{"hidden_size": 384, "num_key_value_heads": 6, "norm": "layernorm", "norm_eps": 1e-05, "qk_norm": false, "parallel_block": false, "init_std_up": 0.021, "init_std_down": 0.00247, "optimizer": "muon_variant", "beta1": 0.93, "lr_head": 0.00754, "max_seq_len": 1024, "train_tokens": 1134000000}
MLP neurons of a small language model. Each row is named by its layer, matrix (up: input weights; down: output weights) and neuron, and shows model dimensions 208-303. Each number is 128 + 24 x the weight over its row's rms, rounded and kept within 0 to 255.
After each neuron's rows, "fires before" lists the tokens most often just after its 100 highest values on Wikipedia text that the model never trained on; "fires after" lists the tokens most often just before its 100 highest values on Wikipedia text that the model never trained on.

L3.up1407 [166 132 106 128 134 169 120 141 122 106 132  96 129  73 121 129 139 182 131 161  80 156 109 141 156 121 156  62 123 137 109 151 154 165 111 186 142 155 132 121 110 124 163  97 119 119 139  94 122  90 185 123 142 109 140 112 106 108 116 142 121 108 119 168 118 120 150  91 178 109 108  94 125 108  68 128 175 175 129 147 154 151 109 175  93 139 123 151  93 116 160 102 117 123 127 100]
L3.down1407 [120 112 121 116 131 113 114 101 139 100 139 120 136 128 108 124 139 139  99 124 136 105 145 102 109 124 112 123 143 149 133 134 113 109 115 121 120 131 142  82 109 136  97 136 156 140  81 106 148 158 167  89 136  81 137 157 109  90 145 139 178  89 104 176 154 102 143 141 119 111 134 131 130 125 156 105 123 124 117  99 136 133 140 174 148 114 109  97 125 118 165 148 129 149 135  87]
fires before: "| ", " ", ": ", "1 "
fires after: "\n", "| ", "Preceded ", "Total ", "Succeeded ", "|---|---|---|---|---|"

L3.up299 [115 149 106 125 125 149  89 101 100  89 113 107 133 139 127 121 107 126 126 125 163 131 115 157 133 146 130 147 113 133 127  91 111 171 130 100 131 163 145 153  84 126 132 116  98 151  80 106 126 109 146 122 158 155 152 129 128 126 145  67 132 113 118 112 125 120 120 141 143 138 130  94 109 106 119 143 120 143 125 128 150 124 194  81 133  97 109 165 118 134 160 154 135 144  98 138]
L3.down299 [181 147  80 108 122 154 150 110 126 143 114 158 147 121 142 127 132 153 164 146 114 121 114  92 100 105 155 132 167 127 120 153 119 146  77 142 128 153 154 151 111 124 124 164 133 135 122 117  83 131 140 104 139 137 156 134 126 138 123 137 165 108 111 121 165 133 129  72 144 141 123  97  54 112 155 134 144 112 132 131 107 146 147 120 147 107 123 100 129 166 126 132 139 124 104 109]
fires before: "| ", ") ", ". ", "\n", "% ", "("
fires after: ".", "201", "United ", "198", "200", "\n"

L3.up1434 [167 141 120  87 140 167 136 119 107 152 135 123 158  93 123 103 141 148 121  68 168 156 140 129 107 111 166 110 152 135 122 149 135 135 130 128 147 130 156 117 161 152 147 141 136 118 162  98 104 128 149 129 144 164 112 126  82 170 111 165 123 106 150 156 130 106  88  77 169 144 123 148 110 143 177 150 158 161 160 109 145 124 145 120 143 129 155 114 129  89 142 121 172 135 123 113]
L3.down1434 [121 118 167 129 139 102 103 149 132 137 136 148  94 145 105 109 131 157 146  96 170 167 117 155 117  81 114 119 115 106  69 149 120 141 124 104  95 133 123 107 129  94 128 101  96 147 124 109 139 113  91  92 127 125 130 143  91 125 141 141 115 105 147  93 133 135 115 151 116 109 113 103 137 109 153 100 123  90 113 137  91  61 157 143  79 107 116 154 121 111 126 135  89 120 113 105]
fires before: "| ", "of ", ": ", "zone", "and "
fires after: "| ", "\n\n", "Total ", "- ", "Time "

L3.up484 [115 132  85 112 139 160 115 139 129 140 130 145 117 156 105  93 105 139 152 159  98 110 149 141 137 110 165 146 140 154 162 157 131 146 136 145  94  79 136 164 120  91 153  99  89  94 157 116 150 114 125 109 131 136 128 105 123 155 131  81  99 143 124 144 132 111 136 139 122 143 161 126 148 155 171 125 155 118 130 100 134 136 131 162  90 162 118 160 145 108 120 142 101 128 169 163]
L3.down484 [ 81 104 120  82 117 151 151 143 132 121 139 177  99 145 113 128 114 139 106  99 152 136 204  98 116 153 104 145 131 131 126 121 135 107 141 123 135 189 122 124 105 161 153 113 155 149 154  95 120  88 106 145 133 112 122 160  59 145 147 101 134 120 144 117  87 167 107 174 173  80 108 113 129  79 133 122 125  92 108 157  89 143  89 155 118 123 118 160 136 124  92 121 119 138 154 155]
fires before: "0", "| ", "1", "3", "2", "the "
fires after: "0", "1", "| ", "3", "2"

L6.up413 [108 141 104 162 146 165 149 130 131 122 151 116 131  92 184 141 140 147 142 132 128 104 175 158 140 147 138 157  84  99 100 134  93 127 120  58 123 122 148 134 159 128 149  95 118 150 106 140 128 146 170 146 125 110 153 136 141 112 129  74 118 147 138 110 146 140 142 111 120 155 144 124 123 143  93 151 105 126 135 130 128 144 127 164 125 102 118 118 112 144 191 152 156 130  95 147]
L6.down413 [128 127 141 133 129 151 126 128  92 136 127 138 126 112 134 134 130 146 120 122 125 106 129 141 110 133 145 133 140 115  76  91 109 118 125 123 138 112 143 145 147 133 162 108 152 106 125 122 128 140 128 127 107 145 137 131 174 139 162 114 169 131 116 115 155 154 130 141 106 142 162 104  86  89 116 160 139  93 140 131  99 146  70 154 101 148  83  89 142 165 175 138 163 127 105 125]
fires before: "7", "7 ", "6", "5 ", "6 ", "8 "
fires after: "\n", "- ", "| ", "–", ", ", "January "

L3.up1037 [113 136 101 144 123 135 110 110 135 102 131 131 139  87 106 126 117 120 145 152 116  91 133 176 117 144 164 147 133  75 110  97 131 144 160 185 114 110 124 159  99 129 105 104 172 151 123  90 133 136 162 120 158 141 111 136  99 131 111 141 148 101  94 130  90 160 143 105 194 148 122 100 129 154 151  91 124 161 137 157 121  94  95 132 130 153 167 143 106  96 133  94 110  99 137 138]
L3.down1037 [143 137 126 104 105 142 133 129 139 134 152 133 107 140 129 104 108 169 104 110 130 142 134 110 149 142 149 141 113 118 140 146 116 151 129 132 104 128  82 101 110 151 111 133  98 130 131 110 117 116 133 142 144 118 146 103 155 137 144 141 156 127 106 115 105 105 135 139 113 120 117 118 130 147 136 189  93 116 100 130 131 139 143 139 145 172  69 163 108 105 127 144  81 111  90 125]
fires before: "| ", "|", "% ", "American", "."
fires after: ".", "% ", "were ", "| ", "from "

L6.up1075 [128 175 116 156 115 133 122 141  88 124 124 133 145 125 116  68 126  76 163 107 139 149 141 118  94 124 129 104 119 139  98 120 139 141 123 131 103  97 156 156 143 112 108 134 159 132 162 109 124 139 137 108  85 126 110 115 118 129  91 108 125 136 150 138  75 132 179 122 165 162 154 150 137 120 151 125 103 110 174 117 113 139 153 160 162 150 115 102 120 112 125  49 133 152 192 122]
L6.down1075 [112 131 156 121 122 118 118 135 109  84 142 134 111 146 143 107 134 141 158 124 148 113 131 142 106 140 178 105 128 148  94  99 110 181  90 124 155 154 117 124 120 146 164 149 109  72 152 133 122 150 125 101 123 151 126 166 178 147 134 144  77 118  84 146 108 179  89 153 167 162 125 137 158 131 141 122 161 147 132 101 148 185 131 114 179 126  99 115 141 134 131 128 165 133 157 104]
fires before: ".", ":"
fires after: "| ", "(", ", ", "(−", "and "

L3.up163 [140 150 107 130 133 122 148 136 124 127  87 145 115 182 124 162 122 136  84 173 155 126 115 131  95 147 136 148  84 171  64 135 124 157 127 143 106 130 132 130  97 147 163 105 103 144 119 140 116 163 136 166 137 155 184 123 144 135 131 141  80 134 118 149 119 127 166  85 134 165 107 171  73 118 123 106 116  85 137 138 191 134 128 129 101  85 121 153  93 104 140 124 122 152 113 152]
L3.down163 [130 115 156 122 168 138 112 147 139 112 144 161  92 158 146 130 149 148 142 101 101 112 111 101 130 139 104 122 148 112 186 121 150 142 147  29 166 125 133 103 164 132 121 109 146 113 134 157 127 140  88  84 116 139 124 149 133 108  96 118 148 128  91 132 158 145  85 108 101 161 124 148 166 100 118 114 160 190  99 139  85 127  93 130 110 123 159 109 147 122 128 113 120 137 126 120]
fires before: "in ", "to ", "by ", "for ", "on "
fires after: "was ", "were ", "are ", "been ", "is "

L3.up1235 [128 167  85 134 120 134 137  89 119 104 139 104 119  91 113 105 141 142 140  95 200 101  93 113 144 134 138 105 133 117 118 106 145 165  83 135 149 167 140 139 133  67 144 108 118 116 143 138 156 105  86 128 106 124 134  83 119 153 139 142  79 135 135 143  96  95  76 131 143 129 140  90 119 161 151 146 175 111 104 101 166 123 123 168 130 112 169 167 148 124 130  92  88 148 112 143]
L3.down1235 [147 142 114 184 133 129  97 145 120 117 142  97 142 115 103 100  76 131 133 131  82 120 130 129 128 193 108 137 104 139 109 133 162 119 138 138 108 153 153 119 181 138 114 154 119 159 101 156 137 166 149 115 125 143 120  98 143 114 121 106 132 111 137 120 117 147 119 164 129 146 146 156 134 114 140 125 142 131 116 144 111 113 124 108 113 114 113 182 100 136 140 118 113 157 114 165]
fires before: "| ", "|", "0", "the "
fires after: "| ", "0"

L6.up1286 [151 143 125 149 131 155 158 123 125 114 176 138 136 138 156 153 143  95 117 119 135  78 139 108 122  90  95 132 149 110 107 116 208  88 109 139  95 110 136 131 145 102 107 116 117 120 127 166 127 112 161 134  96 139 178 104 125 133 144 103 124 146 135 135 154 142 148 135 109  85 124  80 110 154 134 118 107  89 111 166 147 145 100  96 115 138 166 133  99 163 115 138 154 126  98 110]
L6.down1286 [132 116 109  77 131 123 146 113 135 134 132 141 115 129 121 118 143  96 129 115 140  91 175 193  97 126 144 114 149 101 165 148  93  79 122 138 141 125 103 131 134 212 124 116 148 133 159 107  84 150 114 127 132 137 108 105 140 168 108 160 147 109 124  80 140 156 120 127 120  98 113 116 113 141  72 134 118 166 113 117 122 141 138 145 103 131 105  97 154 104 111 123  90 124 162 125]
fires before: "3", "5", "1", "4", "0", "9"
fires after: "In ", "in ", ", ", "April ", "March "

L6.up376 [180 130  99 156 146  90 131 127 172 122 135 149 122  84  95 166 146 111  98 105 117 146  95 133 150 141 160 129 142  87 119 127 151 117 150 157 109 132 163 134 140 166 104 151 151 107 125 141 153 134 155  95 125 177 113 150 152  82  96 125 118 175 131 110 140  96 128 120 112 134  63 129 173 157 108 128 145 122 156 107 152 129 107 111 169  91 155 102 138 142 115 130 163  97 125 155]
L6.down376 [154 152 144 140 113  88 123 148 121 141 123 143 143 143 135 120 119 145 127 148 146 127 121 130  84 159 167  92 100 138 131 121 145 134 152 134 122 174 143 148 138  93  99 145 129 124 140 121  95  99 162 126 150 134 162 153 117 123  83 152 119 110 118 126  78 163 132 120 110 144 163 132 139 124 144 139 119  96 127 121 137  93 113 103 108 143 150  87  84 124 135 137 100 126 144 160]
fires before: "9", "7", "8", "1", "0", "6"
fires after: "born ", "in "

L3.up1309 [161 200 165 107 140  98 114 142 138 131 129 131 113 155 141 108 121 186  94 121 143 122 127 139 131 126 121 187 121 159 171 135 149 116 135  86 101 138 118 113 189 118 130 120 118 103 127  71 114  98 136 138 118 133 126 135 137 172 149 116  74 148 154 157 136 143 147 123  67 105 115  95 112 131  85 140 192 115 142  86 111  63 121 170 109 148 141 112 115 118 144 108 131 163 125  98]
L3.down1309 [ 92 134 132 105 122 107 132 151 111 117 121 132 154 114 139 129 112 136 131 140 111 156 131 147 157 101 143 100 131 138 127  92 128 151 127 161  96 127 117 101  89 119 146 155 143 129 146 158 121 140 141 113  78 126 143 160 113  87 127 160 119 119 136 126 117 133 133 101 117 127 120 163 100  96 107 109 116 136 125 159 116 159 160 113 147 141 123 114 129 100 111 153 127 138 129 107]
fires before: "0", "7", "5", "6", "8", "9"
fires after: "(", "born ", "| ", "the "

L3.up1406 [ 99 162 129 110 127 108 124 136 106  75 156 144 127  93 115 122 146 118 149  93 176 110  97  89 115 151 133 161 123 113 107 141 107 112 147 139 129 142 118 169 131 130 103 119 124 132  80 169 156 103 129 139 140 110 181  66 134  85 107 156 119 122 152 126  91 144 114 100 108  86 142 147 176 147 120 134  67 105 189 137 126 102 136 124 154 184 107 115 102 122 144 101 119 130 117 184]
L3.down1406 [147 153 115 129 110 169 148 146 125 155 120 102 130 153 110 151 120 128 153 116 128 136 158 119  99  98 137 118  76 118 134 143 117 129  76  83 130 138 129 105  83 152 124 142 140 103 146 163 103  74 129 118 110 137 110 122 115 184 121 125 129 169 128 119 106  99 120 128 118 158 131 118 115  90 124 142 119 160 119 129  95 103 208 103 120 143 118  83 112 138 134 122 111  98 111 101]
fires before: "| ", "|", "% "
fires after: ".", "−", "+", "| ", "–"

L3.up189 [129 108  96 117 100 108 128 101 100  73 108 108 137 128 115 145 141 109 111 140 139 159 149 151 151 183 105 118 158 138 107 140 118 132 126  97 169 103 120 133 156 123 132 165 117 144 101 146 123 127 134 122 134 151 103 152 125 163 115 103 106 132 114 125 149 133 124 106 133 115 108 150 125 125 148 145 129 102 118  85 168 136  71 125 139  85 151 153 141 158 131 140 129 144 114 154]
L3.down189 [148 122 144 154  90 101 102 146 128 138 113 138 144 106 145 149 154 129 125 140 107  88 111 139  80 104 136 129  85 132 153 115 116 142 128 164 124 151 148 109  33 143 127 136 127 124  97  70 116 126 140 123 118 130 143 127 100 133 173 149 125 118 126 105 124 100 143 155 127 113 124 123 115 110 127 119 145 144 116 139 124 127 145 135  87 125 100 153  87 150 136  86 136 111 136 100]
fires before: "| ", "("
fires after: "200", "201", "199", "197", "202", "198"

L6.up392 [180 105 128 138 107 133  87 118 110 114 130 189 158 134 166  61 122 147 119  98 137 105 166 106 147 143 165 139 129 162  99 135 140 117 112 133 127 128  80 131 133 148 121 105 155 130 117 127 130 114 137 138 129 154 124 150 112  80 115 148 144 156 114 154 132 147 127 114  98 137 151 128  97 130 107 110 121 144 113 152 136 110 147 152 111 175 133 158 180 108 129 157 122 103  84 117]
L6.down392 [114 148 101 135 145 121 137 131 104 129 178 143 121 161 138 144 141 141 127 145 131  81 133 160 128 118 133 112 137 110  97 132 118 144 106 127 110 121 114 140 144  75  81  85 124 119 143 149 112 132  85  96 130 117 115 131  86 161 120 114 141 156 130 134 133 135 126 123 103 108 147 130  91 130 128 130 141 124 132 170 140 177 107 108 122 101 122 128 160 117 126  90 153 123 113 128]
fires before: "| ", "|"
fires after: "| "

L6.up858 [111 161 102 119 132 114 136 112 137 133 144 154 146 163 116 128 126 102 113 168 164 142 123 148 144  93 121 123 153 107 161 153 126 133 134  98 116  92 132 160 108 117 139 151 160 129 173  87  93 124 123 118 156 154 169 134 127 162  93 140 140  71  85 142 143 146 123 160 157 121 177 163 163 107 101 109 130 153 120 170 126 112 124 113 150 110 131 113 130 102 141 114 114 109 113 109]
L6.down858 [164 183 150 119 116  70  94 110 135 120 133 137 164 100 121 106 135 137 109 156 116 109 148 131 148 141 148 149 120 157 141 126 154 122 138 117 110 155 113 139 146 143 144 104 105  83 109 151 104 156 126  81 130 141 193  99 151 151  93 144  84 139 113 106 114 109 101 119 108 135 162  87 117  87 152 137 130 124 154  89 101 138 182 102 108 136 138 167  97 151 100 105 112 119 149 123]
fires before: ") ", "), "
fires after: ".", "(", "197", "(°"

L6.up976 [123 113 139  77 115 119  98 105 163 129  86 118 124 162 103 118 123 112 102 126  92 113 124 101 101 145 131 137 128 112 133 134 148  95 141 170 123 106 126 148 165 105  85 148 115 158 138 123 150 113 135  94  97 122 143 152 111 161 114 147 121 120 123 125 132 106 138 126 119 126 132 141 169 177 105  87 126 114 133 179 170 159 155 134  86 119 118 121 126  93 144 106 138  96 127 107]
L6.down976 [116 149 136 112 108 120 129  96  89 165 127 121 146 155  70 132 102  93 124 158 119 135 114 127 140 135 162 137  96 112 187 115  85 103 122 127 102 118 154 147 126 123 123 148 193 142 117 110 117 117 117 104 149 139 153 129 131 146 146 123 106 129  87 122 133 133 151 120 131 128 115 165 192 148 133 108 128 131 113 169 101 114 150 102 129 134 168 162 128 130 111 128 100 179 129 149]
fires before: "\n", "\n\n"
fires after: " ", "; ", "| "

L3.up1343 [127 157  98  75  90 143 133 140 104 148 115 117 154 126 104 143  85 141 115 160  94 167 106 153 120 175 185 178 124 152 151 153 119 154 160  96 125 150 163 144 116 150 159  98 179 150 141 105 113 111 128 170 104 151 129 136  93 170 114 112  59 120 141 139 141 148 131 104 103 138  84 115 139 147 153 118 109 131 106  88 146 133 161 160 136 133 126 165 128 142 147 114 115 115 156 112]
L3.down1343 [159 169 127 159 171 116 168 105 130 139 162 182 141 139 110 134 137 152 122 113 145 145 146 144 125  73 164 128 103 107 119 128 167 119 125  95 124 134 116 113 103 145 153 155 129  80 113 160 133 162 122 148 125 134 154 153 137 116 156 164 198 159 152 111 122 159  71 148 133 146 118 107 110 132 136 129 101 115 119 126 132 101 153 144 113 153 134 112 126 113  65 113 107 144  58 162]
fires before: "| ", ") ", "|", "^{", "in", ", "
fires after: "| ", "/", "+", "ft ", "11 ", "("

L3.up1484 [160 115 119  97  99 159 119 122 122 102 150 139 157  92 123 127 111 126 105 149 134 121 123 144 164 107 139 101 171  95 168 170  92 146 131 124 156 141 101 125 158 117  93 105 136 133 176 116 135  78 154 100 136 129 158 131 121 148  80 145 104 126 120 109 122  91 105  86 126 135 139 144 100 103 168 153  75 141 119 149 153 134 164 145 100 146 134 118 101 144  96 127 168 118 137 179]
L3.down1484 [110 145 116 158 141 179 134 113 141 105  71 112 110 125 127 153 164 112 131 142 123 127 184 118 134 104 167 139 123 141 108 142 131 142 133 154 125  98 148 108 152 115 183  65 152 137 123 122 123 111 147 131 173 128 102 140 127 132 140 158 136 156 123 125  74 119 150 111 119 141  96 157 112 146 111  92 126 112 103 121 129 128  95  98 119 139 158 159 125  79 192 159 122 101 132 129]
fires before: ") ", "% ", "^{", "/", "7 ", "| "
fires after: ".", "No"

L6.up531 [156 139 105  92 108 126 141 118 122 104 105 132 132 167 134 118 108 103 107 123 149 145 108 165 137 143 141 130 137 123 138 122  66 156 123 139 120 132 150 135 130 120 112  70 112 112  79 115 104 159 102 137 126 116 173 121  89 154 179 134 148  73 148 107 130 116 114 112 145 103 132 157  94 114 112  99 134 105 122 118 158 119 138 135 127 141 136 134 144 151 115 130  98 136 142  98]
L6.down531 [133 106 113 135 124 140 107  87 123  97 115 130  71 134 105 128 167 117 145 152 126 148 159 121  77 135 133 132 104 127 113 111 138 132 111 117 145 138  32 136 105 125 153 164 151 156 164  85 123 148  81 139 130 158 110 137 115 115 127 111 110 150 169 128 129 141 120 139 119 124 136 113 141 133 141 128  87 118 118 134 145 104 125 110 124 101 137 150  88 137 121 134 154 115 105 144]
fires before: "0 ", "1 ", "0", " ", "2 ", "| "
fires after: "0 ", "0", "1 ", " ", "2 ", "| "

L6.up356 [100 167  59 172 111 197 135 126 109 115 163 158 133 143 144 105 126 112 160 135 141 121 132  88 177 120 169 151 123 128 151 123 154 146 128 165 123 152 130 110 134  94 115 137 109 155 134 129 125 143 128 109 130 145 138 126 127 142 135 158 112 135 137 156 171 150 124 141 167 165 152 125 116 121 131  95 149  99 123 140 168 128 138 114 149 119 116 154 143 165 154 169  82 105  86 168]
L6.down356 [106 100 157 150 128 176  90  93 143 123 128 116 153 104 106 144 114 164 155 163  85 137 162 125  99 110 116 120 139 128 159 189 136 167 121  92 129 110  84 125 142 103 125 127 127 104 126 116 146 151 152 126 129 143 153 128 132 112 112 166 137 114 105 121 123 105 138 182 113  96 134 154 131 100 140 125 113  83 150 114 126  96 153 150 131 105 128 128  67 135 141 134 142 162 136  75]
fires before: "States", "York ", "States ", "York"
fires after: ", ", "the ", "of ", "Papua ", "in ", "| "

L3.up642 [106 135 138 148  88 110 126 129 126 123 105 133 120 143 116  66 172 115 123 122 135 117 154  75 116 144 163 125 141 144 194 161 117 175 124 148  84 106 144  98 140 113 126 106 167 120 160  94 139  86  97  81 168 130 133 143 138 118 155 103 147 173 154 135  85 149 108 137  84 135 106 165 130 191 106 131 162 137 125 130 148 130  86 149 127 133 110 101 128 144 122 109 158 106 124 115]
L3.down642 [113 146 138 148 125 126 134 130 131 154 139 143 135 126 194 119 135 115  94 109 106 147 131 105 179 110 129 159 149  76 140 128 124 130 104 169  90 131 107 108 121 158 102 154 110 137 129 139 116 118 116 102 105 184 116 135 163 151 157 113 158 160 131 125  86 186 130 157 124 187 170 104 127 122 107 147 148 137 117 109 105 130 156 149 154 124 156 116 113 125 100 140 126 130 128 101]
fires before: "| ", "|", "GA ", "GF "
fires after: "| ", " ", "; ", "GF ", "L "

L6.up1459 [161 133 100 168 100 131 126 125 147 168 134  92 140 101 143 120 174 161 120  97 139 117 171 150 107 105 152 143 108 125 134 138 151 128 127 152  90  87 114 126 116 125 124 126  91 124 147 164 176 152 112 105 136  98 135  73  88 105 123 163 129 132  99  97 113 104 117 123 185 177 154 136  95 135 125  98 147 158 127 100 129 108 131 139 149 163  73 129 146 109 123 135 111 100 128  97]
L6.down1459 [144 105 135  89 103 155 121 127 163 101 132 116 150 154 150 141  86  96 119 139 144 140 157 129  99 119 111 122 156 164 168  86  96 152 134 113 154 134 106 177 106 131 153 108 177 109 156 124 129 115 149 160 157 111 118 117 121 140 112 177 161 110  94 124 143 131 142 116  95 128 143 128 104 151 159 155 103  96  74 151 107 108 160 149 141 152 126 139 104 119 163 111 156 170  98 117]
fires before: "5", "8", "6", "0", "2", "3"
fires after: "born ", "–", "(", "\n", ", "

L6.up1466 [122 157 128 139 117 163 136 122 112 154  95 130 102  83 140  97 157 192  95 130 131 153 130 117 150 138 169 144 146 113 113 123 153 135 126 105 157 120 154 171 100 100 162 100 143 134 151  87 148 110 104 129 104 172 147 154  94  89  95 160  91 124 130 128 128 153 157 194 105 132 120 139 104 168 128 145 170 120 135 107 114 149 133 146  92 154 115 146 121 109 133 101  98 111 123 128]
L6.down1466 [117 123 118  48 153 137 173 102 137 106 131 136 131 150 107 128  95  98 117 129 154 124 105 117 135 150  90  91 161 129 128  98 156 143  94 139  90 116  82 108 117 126 100 144 112 119 101 120 135 108 111 139  97 120 124 157 116 164 113 153 138 155 141 108 152  92  87 129 126 123 122 164 129 138 101  83 114 129 147 141 120 116 133 131 164 102 115  95 119 152  97 133 102 149 172 165]
fires before: "| ", ".", "|"
fires after: "| ", ": ", "("

L6.up928 [147 151 132 151  75 110 135 101 108 127 137  85 103 140 112 130 120 117  90 103 102  93 138 163 102 140 159 157 140 116 143 133 149 102 139 138 143 144 164 152 110 131 130 102  75 159 122 118 156 159 169 138 117 145 128 128 131 104 141 102 135  96 122 113 149 149 103 154 102 121  96 151 102 159 141 116 134 114 122 134 123 158 112 121 139 141 103 110 116 103 150 102  84 124 111 140]
L6.down928 [164  79 126 107 159  98 146 100 153 129 130 129 155 109 148 119 149 155 142 114 142 144 129  96 112 124 123 133 130 114 152 137 136 120  97 117 119 120 125 143 150 115 168 138 145 105 162 138 124  99 126 173 144 108 183 124 115 152 176 140  79 159 137 113 120  96 133 119 141 143 119  91 132 119 134 133 120 123 122 112 118 105 117 130 131 112 141 117 137 203 126 119 146  90 162 125]
fires before: "| ", "|---|---|---|---|", "|---|---|---|---|---|"
fires after: "|", "| "

L3.up1054 [125 126  67 106  92 160 118 155 100 124 160 155 128  75 103 152 117 149 126 119 132 124 115 190 144 150 117 162 114 167 163 158 103 180 159 136 178 154 144 150 123 138 132 112 127 130 143  86 148  97 171 141 153  90 155 143 125 112 118 127  62  97 140 148 119 143 130  84  97  92 118 157 133 143  81  75 150 134 117 104  95  94 129 157 131 146 114 123 116 159 151 124 160 120  96 128]
L3.down1054 [110 130 167 104 112 151 132 174  95 117 144 125 139 144  96 117 111 114 122  68 134 169  99  88 159 125 124 162 108  97 112 148 114 130  87 146 118 127 125 114 161 129 103 140 111 126 125 133 118 121 155 105 106 148 125 166 146 117 129 119 135 139 111 132 118 162 120 109 150 117 138  94 180 190 129 118 153 152 157 108 135 130 134 206 124 164 178 116 128 109 108 125 127 158 142 112]
fires before: "| ", "2 ", "3 "
fires after: "| ", "the ", "L"

L3.up160 [124 108 107 128 141 129 152 110 122 120 128 134 159 100 144  74  90 139  83 133 120 152 128 110 106 124 137 138 124 128 165  98 150 126 121 120 131  88 135 114 102 129 137 110 141 146 123 135 134 130 127 121 147  87 105 151 116 104 148 125 114 120 108 153 127  88 145  85 147 102 145 157 158 140 145 110 144 161 103 155 150 118  95 162 165 157 136  72 135 126  99 116 135 101 128  94]
L3.down160 [140 128  94 107 102 131 117 155  84 137 124 140 116 140 148 120 134 138 108 146  91 133 124  97 158 101 144 144 128 153 119 155 136 107 112 167 115 150 143  90  96 130 142 115  88 135 142  98 150 125 112 174 123 122 120 143 119 109 151 148 127 116 113 135 100 121 140  99 142 166  97 132 147 159 161 101 151 129 136 117 131  91  99 129 172  98 108 147 124 130 129 133 158 117 167 133]
fires before: "| ", "GA ", "L ", "D ", "— "
fires after: "| ", "W ", "GF ", "D ", "— "